python train.py --head_dim=128 --vocab_size=539 --norm="rmsnorm" --norm_place="pre" --positions="rope" --rope_base=10000.0 --init_std_qkv=0.0276 --beta1=0.95 --grad_clip=0.5 --batch_tokens=[8192, 16384, 32768] --seq_len=512 --train_tokens=102500000 --steps=6607
MLP neurons of a small language model. Each row is named by its layer, matrix (gate and up: input weights) and neuron, and shows model dimensions 16-207. Each number is 128 + 32 x the weight over its row's rms, rounded and kept within 0 to 255. Numbers have three digits each. A neuron's up and down rows have the sign that makes its largest values positive.
Before each neuron's rows, "fires in" lists the words (lower case) most often at its 100 highest values on Wikipedia text that the model never trained on. A number after a token or word is its count.

fires in: "off" 15, "officer" 9, "often" 8, "office" 7, "father" 7, "wife" 6
L5.gate288:083144164090167149137164103155111195106123155161164099124164141162180112106088174135113079114114179089167139141066074169111118139170075070141152173133137115169096174104138110167123125105096175126124091166118176146144115167146038129155148135157063108052170166168126148193076120064099099134114119143190093195128165128074147125072089113088148179116093137156107151179107135199158131152124115077167127099127079139132109120142167163169202142116130148153114081161140135158132133139116145138137116158150076149209145062122109149134135128103112148126132139121120137125120114078108153130
L5.up288:142091077170135176109155133126151146147123181160214098141164129092144080143087182100144085151132120177073127130078155118097102124162128073110170154177121116108133156096130088164143159128113102156145152098144142148147122089126132139141115147114076135164074151142188132104153114115174163064125093105143090172104161163135069103081192120179120137114164141172112131205140132094170094135109140136142156116135109111170066101212115201153156114082123096138057167121159118142104146080100096136156117145158132111102102115167167107201092168076115126159134127127107092147118106136059145146

fires in: "also" 38, "known" 20, "who" 7, "of" 5, "sometimes" 4, "example" 4
L6.gate254:123134131148108166136100084106098152094145126151197084083118155159114163132156175111102115105151153172115120159140113155186142088139184080137097081139135189125132137101154151137124124144145179091066161101152187145137111125098156101127106177134091160131087120084129102104147080070203066154118140136086138065148143094207067177154161158113144177141133154097141073156113094161154141106171090126164147075099149184159074136168194125143170092125191106134115166106123106138131149123139113140091167096143114155136148170148141159099176152089117101149095137106127128203099192111117126196
L6.up254:145040110125126161163204167065088106115168127096121146122129125112124115147215110135128154174216115132197179152140159129143144158105134104187115102086109148153147158121084102088153161099121109121101126163148142109092079105134130175147086145137117079205094129141118153111102126122127085138155175147068132129087153170143096096134077165080132131112139082152154134066131129156163161145081109106099164132149173157206109179140136080096124147125119160153115109119047129130095121084121152142117167083166149087173190105082130127108126162119122136187158141126113159118166099114125143120

fires in: "also" 55, "during" 7
L5.gate222:145083173151121128137062113179165097175144119131086147123136102108139183101142126098109154128065169119077130105089138092116154124104119170087088093117102179194168197087103111173090119153086091118175089147178127111085174141148143125116155126127147156081108213095114124154191095143053058154070086144136147118134079097098129175111144148115133111164071127127133148112151159144104119112148107110075147083151139141163174151121133097190103149080174188169118142143099130174134161132146098067097163120130125171117136170164185143085118170141096107124132108138060141133180125106124052124
L5.up222:188129102094119101155118136111141113115147082090126163132083170131122167126140148099127191093173128125132130148147180120125162089202109104089075109130128101118141136134153123156106188154067075109082099184114132072098113147172141128059121075202157146190108121208186174143076112080119120142105147061177090170106112163155142101139113126210145084125134191192139148093112161083141144173133097090133110129131102124101093159121120145166115158135140136128176106135068126202127135099104125126183115102149096142128114182157134197134194130104144052117111143147148098153123143158145135154

fires in: "was" 21, "located" 14, "is" 11, "very" 5, "being" 5, "be" 5
L6.gate31:096179235179119145097091092156131118075137158055081089126128151107149112174088111140097161129062138153117163094072067141100139104135122141067149165132121101150102130149074091097145104136191128112073127097158144195137142107119145115100062178113134140189150135142197168097102137155100172119147100143086140104085188128101106159112108130105138121067124096140130096115135223145079134139155104145145073127093188086129085137181129143158133136107128159139132116148171112118161097116085140105147129112123156155116219079100139134102155175158144106161166105093158135107167185170074136143
L6.up31:085121134112122068130075114089111122143153103179104139112097197150100072125167174136178122153114177135181148122161163179116079139094171102119127176129158112094128094096165145149139150178118113113110144143152107103206112134157177126153110156157126151195133062107129161124123115108201122154160088141121151161104066126112175145182128110133204103126131108182120086128142084094103148143157150126140108178122103111063102155157138108097104145112133037092098185070106116157126113080095075067102097164128123136101146147177097165127170129088133074130137090123112131168106163179177171200

fires in: "southern" 19, "south" 15, "north" 13, "several" 6, "located" 5, "northern" 4
L5.gate193:113132168159079111128135177098114128142168104119159172120167088115108066135173100154128129129061149158102129134079175108128114081134128154128123187106090107149148164171114138133147074131121123143135140126135120139136245100120094132095115174130176178077095111119095102163098176143116118133149133139180080179142121173140158129102086129124153180160096120170183161130115172168148156119182173150181112106084137131157144169097146170124148157112163111178108117118145172148155167085198151103149096176116156124126106158109134080154189124122140070127122099157115092108089143072219119115
L5.up193:104137152162121098126145142124101067186090163179103111069140219077111132082092127085185131083103154054166099170140152178168147137118172102136197155133109078132168146122105136118084107113169131176179166101184132157138117125085163119143156120173141134133105121098125142103112093133125189187086112161099141166137073129123105164143091143090147133115150132120110126149097187128135166144106153105153125133100164125117113146131193197147136114132154160126187213164085168087076170181156186119088088102159160178090076136159081087110126157126143157111160104159110126111064112103142162133

fires in: "of" 45, "several" 10, "among" 6, "many" 6, "multiple" 4
L5.gate251:081072137214155144152113149120143098071081115115129108156124079129093148138101176134147073163113138118157085142129066171103140174124118063125136111193157197151155126167061127116131146091142097121118089120196187141082141129148121131117134156080130083130119145100155157083116125124146046113161093134079171145189142069136128116104072149149131146127153146176105148150140129150166141170143094137168182138154150134142109088124129090175145138083055086104091068148123159128118076087139114111162063144116138167127117086130112172126132161167136096187161103104143100102121191129146128176
L5.up251:134107113169118185125075117116100138184077135165084129117128090129125087089135112146140158095178127146071206131165119108173190112105097123142148130111199182141103157160083070207145112118175160123120134129137142142092126106116057163154107184137116134167112116095143200137152067169080072146163134178105084100123123089116095115164146129088132104111094097106120133128082084187144104062072083096109100077115041138178125140122143101130144089147154098157169075107152134124169075144141083141155178124119144120120098093117110141112144075131138147133090099123122151124128112100117134123

fires in: "april" 16, "august" 14, "january" 13, "october" 12, "july" 11, "june" 9
L6.gate45:144142097132124135136170099108097158186142094129081114110132156091123144105131160128114121107065121052138105118105152129109102107087148134129188115080118063096124132133180105136111110090126092147124114106125137122114137164079148141116169129118088130086149154129092078128138131139074104142103133136140145097157229140148152094149129155155175128107168093119143123132117127104091149124148153120137190091129183164189163178099194139105130043102098129175118128142113067144098103119062161195057160065112094188186142153127123144089052137116111107100181097111174111196106167142096119202
L6.up45:123096121137112133131146157114147079169169118076138172158106172076153162145115163105116097156166159165103138164138050167137203141193137099149091133117115106128171070147114141078111132108124101058099086153145129171099090153178141142107144147134143108123126136128143114148113132104159155172084149184029109128163135114157134173128144134159162148161148093053151148138084118107125135151083169161147136128105204075121155083140118105135078130160146161159038136188128143159129107073138161145096138167161113100181107128179153107090152076052161110112175138125106138153121150158136126097

fires in: "including" 19, "award" 9, "awards" 8, "includes" 7, "include" 7, "included" 6
L6.gate102:201164169109034114103152131119162158087121180071095144135108137130115101139145124155106130120144154144112104132111154146145168098106141114110052126144166113098084144120165145105124205084038097126083211153082161104111172118115163084128148139104147111172091123071148165096126141142123098099086140115107172131093109113147115167097119149181073143136148126190088152093144132157113149081138140182129101105123141197134102089147136175098161110163111136114129090180115204119183096104140100161143130133093121132188197181097100101104126141170149113165133147105168175152173154164156115069
L6.up102:127176119083161105146150146105137138100134141093151137157116124169114053111175165108130119164124124073039137173141103158121206091166081100066121120094143097092133112112167132109214134105114134170168153170118119139095125095184140133056119113079160165105132128074143113148100169092108214104168135103091090107130143150074175128093078166168116121139124134183135120120120140127140160127143167118134066170126105120180163165132084103119063138128075161140186116142074165059156142187144076127130085091093139148128159149175186131132132102159105169086158112107120126130135149148137109157

fires in: "after" 27, "such" 16, "some" 8, "like" 6, "off" 5, "often" 4
L6.gate135:136100107133075130124135123113122182113116196092101171068137163159132159128169125114093099096128111099187103085142116057142103101189111110102196062174135085162100151199119162167115148127107109099129120167162182100165164130193112175102095111126148160149157097158141139088104127102173095141171101170136060180109140079116093120117130152165128118106227092137160169191143152124160185169151101096113162142132175105164155154197185175166215144110126121188151114199124133147128125062070173122126113131139112100152120110117172179121152152138146128186174101146177174175128091142166150125
L6.up135:107167166096151153124165147132105125101153158161088115114080105117132160131124189115141118133144105136095151130153107064111134147140181106121159155146067117070199126172168141119094168112127094155117081138146127023096161140121157144086097129111124175142150096122146127056083140120127098087070098140099154157099161100157138170091029150134094137160170096132183136107122149117105164138070129100085132126083152130146155128194114099063184097038134141175119130183111107135094130117037144089106134108146162116190197134096174162080120110141136136082113124165088130115163104163133187147

fires in: "be" 18, "been" 12, "often" 8, "is" 7, "also" 6, "being" 5
L5.gate101:062199145095127122146099088099101131136181094097143122159157093118070061139145101127051139126136156209159106196073121126131135185202108142127082157121133202160107076125127094118136122134138115134130158109119113134113122110125153130132096094113076155153116057097144163102154107161121095113117090105107134143117126072051123117146127087122112132145138129196113149112127136103077142129109089053148121170061225130096128085075142174152145100121123116106117102135107158155114073073140123108118186111126156145098142186115116163094133162151121185133110137105092112158121166117123152139
L5.up101:112130144085112106115150117096150142119111155127087140118024148110111149142152118162132111137122133159142121163167223094138092194112046118131156147124137112175102092151176126144061075122115149154111096171098156125167096115065112101125115100132128134150081162128137168153100108133102115098138100162124136115094084162095102095144073085198109091090129119211086132145167095112096078092120136150136089117040142145084156204084141062118112149114083076099140150117109099109148127155115067099126157168115151149042144160166090137126118199136132119118113109162159136132137145159179114170

fires in: "american" 28, "america" 12, "california" 11
L6.gate236:155098143138118146088115194198226092091143117172114081152173120153108102080145069156107113148089123080199149082114120206076136139089146152067127097185123132127070134092180158138180099149126189135130073157214123110098153084157087106068127102101100120120188100074120146138104108105117116095095105144121135106107114138157170151134127074112136122093151095143134110139091124100090124115132114128142138179149164083092138150140083163095171148148158071096100110119140107081158131122114198074140130136106062077116151099145082126119148164071180125154159111078128171186159158172155108182
L6.up236:148107132157132017067083121137158086137070213061112110092066141115121107110141148120175096161140070109094116078090109096135134150106114118174073130153118163109132077136145116143171140120187093174137089161087099136092145132111168159156149105149141109176143121143087164103112105136132050134141120104110114159072120157116129123106152138135141145163108196156195143158135122125142122145133162087164158117059137128173150126139092173204120136098099080134068115095092159140100136105092141174093153161129134125105165169065149093163104150156148127176140108155169170054137111197102098104

fires in: "september" 14, "december" 11, "june" 9, "important" 8, "july" 7, "november" 7
L6.gate127:067103146110129147143132116153140137161178137062137131137114152111108097089132072148095168137151090138188114143135111135136140138167138112131079095076075100120128125091143132089152106124146190214144128171148066158052154084082110098124114135063120109110142106098097150134108081067136161146152122120119110146123179141141112116150145152117132208178186121114150175116089139131127110144175166110111164075180101110128124139163159109212130096143084112203151095109157157148126126106160102099070133056108100104130098149149116149144082123161150082071179095107130214124102149109100093099
L6.up127:105117121111123131120120087120114131144119126152150163083126174146103144156082110138119136068108119107088123085168117158115144126101174116157085105124117122104139069119064155114100158103134107108136137137215107128117124144251136167136141170135145174165156109126055080136120088078150097090131109201197097124140093084131152154081123144118113170074137170123152152115131144120136134164109123101102152168044124075139153126128131145204126137120134141073161168180116170147171076102131156083108124151170204151115162138146119102171225082164097123114149123141094149140095227106123107130

fires in: "they" 34, "who" 11, "he" 9, "also" 6, "she" 5, "which" 4
L5.gate66:116121208159098092124126087163121132143139104106166113129130097165064089144098121185123122132153080138094178116136139132130146129126130116124116128136137150128122097136171116104156127182087104127153093133135132098120040129118098103095119152154184142089122205105141164146181126135163118100071112122189118134132130161129071123134095096153131130123128161091201113122110087104166096180107093119097209180102187129174137103134123123113154096134171084134134125132161120066105123089126135189070129107112154079139078126079150159128164182098139146204110097152096104166102114186168140101
L5.up66:142083179132087096136146105132147167077132076097101108123139143112055090042137108124133107101154185100112110057123109129080125080144111090141072125150154150093117071141088161121119151091121142129111190178111153071074053115086117185151142087180167110123188156059110104123113146172170095121131144066062145115153123121112127146113136080147116135205163142100165067172116123140161126065155107104077099093153155145115095149142111102096088140120076117161161134087131155124118178095133105127075171161116099142094190087138145128120113138152155091096122098079152099118086156130132083152

fires in: "august" 19, "german" 13, "american" 11, "germany" 8, "america" 4
L6.gate112:113104161146118097124042115169113088163165139136127059134118100112120137160134100153107145086094182130125188139058082122157117135106157191060136092113100164119063111125156147074102142165162096117136078132149083141146109144126161159133134162163158118075125143130126080125147121082143101064131169106090157188101142171123117143101136113093119124185129119142173154159085139103106136158142082120159115190104132107100086108168112141156104135098184107142165159128144096163168120118081120081155066060169114187171144116127079111097194136139171137131105075178134136133163191102173063158
L6.up112:165148127093092144198122159171132106087119085133147163130160092086090099154163147157111115092090103097132131097113137114124100184072152081145124074119144133088129111110138134145126169146103133153142089125093095063092154204091102096067141137121137134075059151127166094127147115160175108162083091093170144128113171100155127145101177138186163177079164139167136170107134100115128117135155130152066162142116138134135169154199075105112180114194096143173056130099125178140178058141182143153114092122110120110122165091147153103151148124069161126137104119172035096085130049145133182138

fires in: "and" 38, "children" 8, "many" 7, "of" 5, "among" 5, "some" 5
L6.gate152:180102183152157142109080080154106120151107166091097104194095078171136084096177085181097085126137155149089136160107063174142074064097179160127170104146147141128118133150132148145135173103107144135118139082150114121120117067111156151085088108165044127175082088144130139155109173122124163093129069124113197091163137105143071150149152144070126149115186113122147108148143101139098121138150080101101147143122099128169146151109125123175196102101144164149103086125155103116113161127178107137157106129194097189172190118148102139106134153096086121114113094125176135087134117122164059088
L6.up152:106164161164060140127073090177176103144134184115087158130164112131068136134100171160083077051142135090175156093128167105094107136114097132133133139097164118130080101141081173112108150111100172068077102111153082166162118163118150114168159117097145128173158112176134139101149062085136141123140106114140151163186129082118102098093134121093087170136114117137203209157135076094215132107192105121153131082115141128154079174085136180116107182135162175127151153097148162171084108100102096126140149077168098073119132074125126060136136122111097136054103159105116150107122120134128132148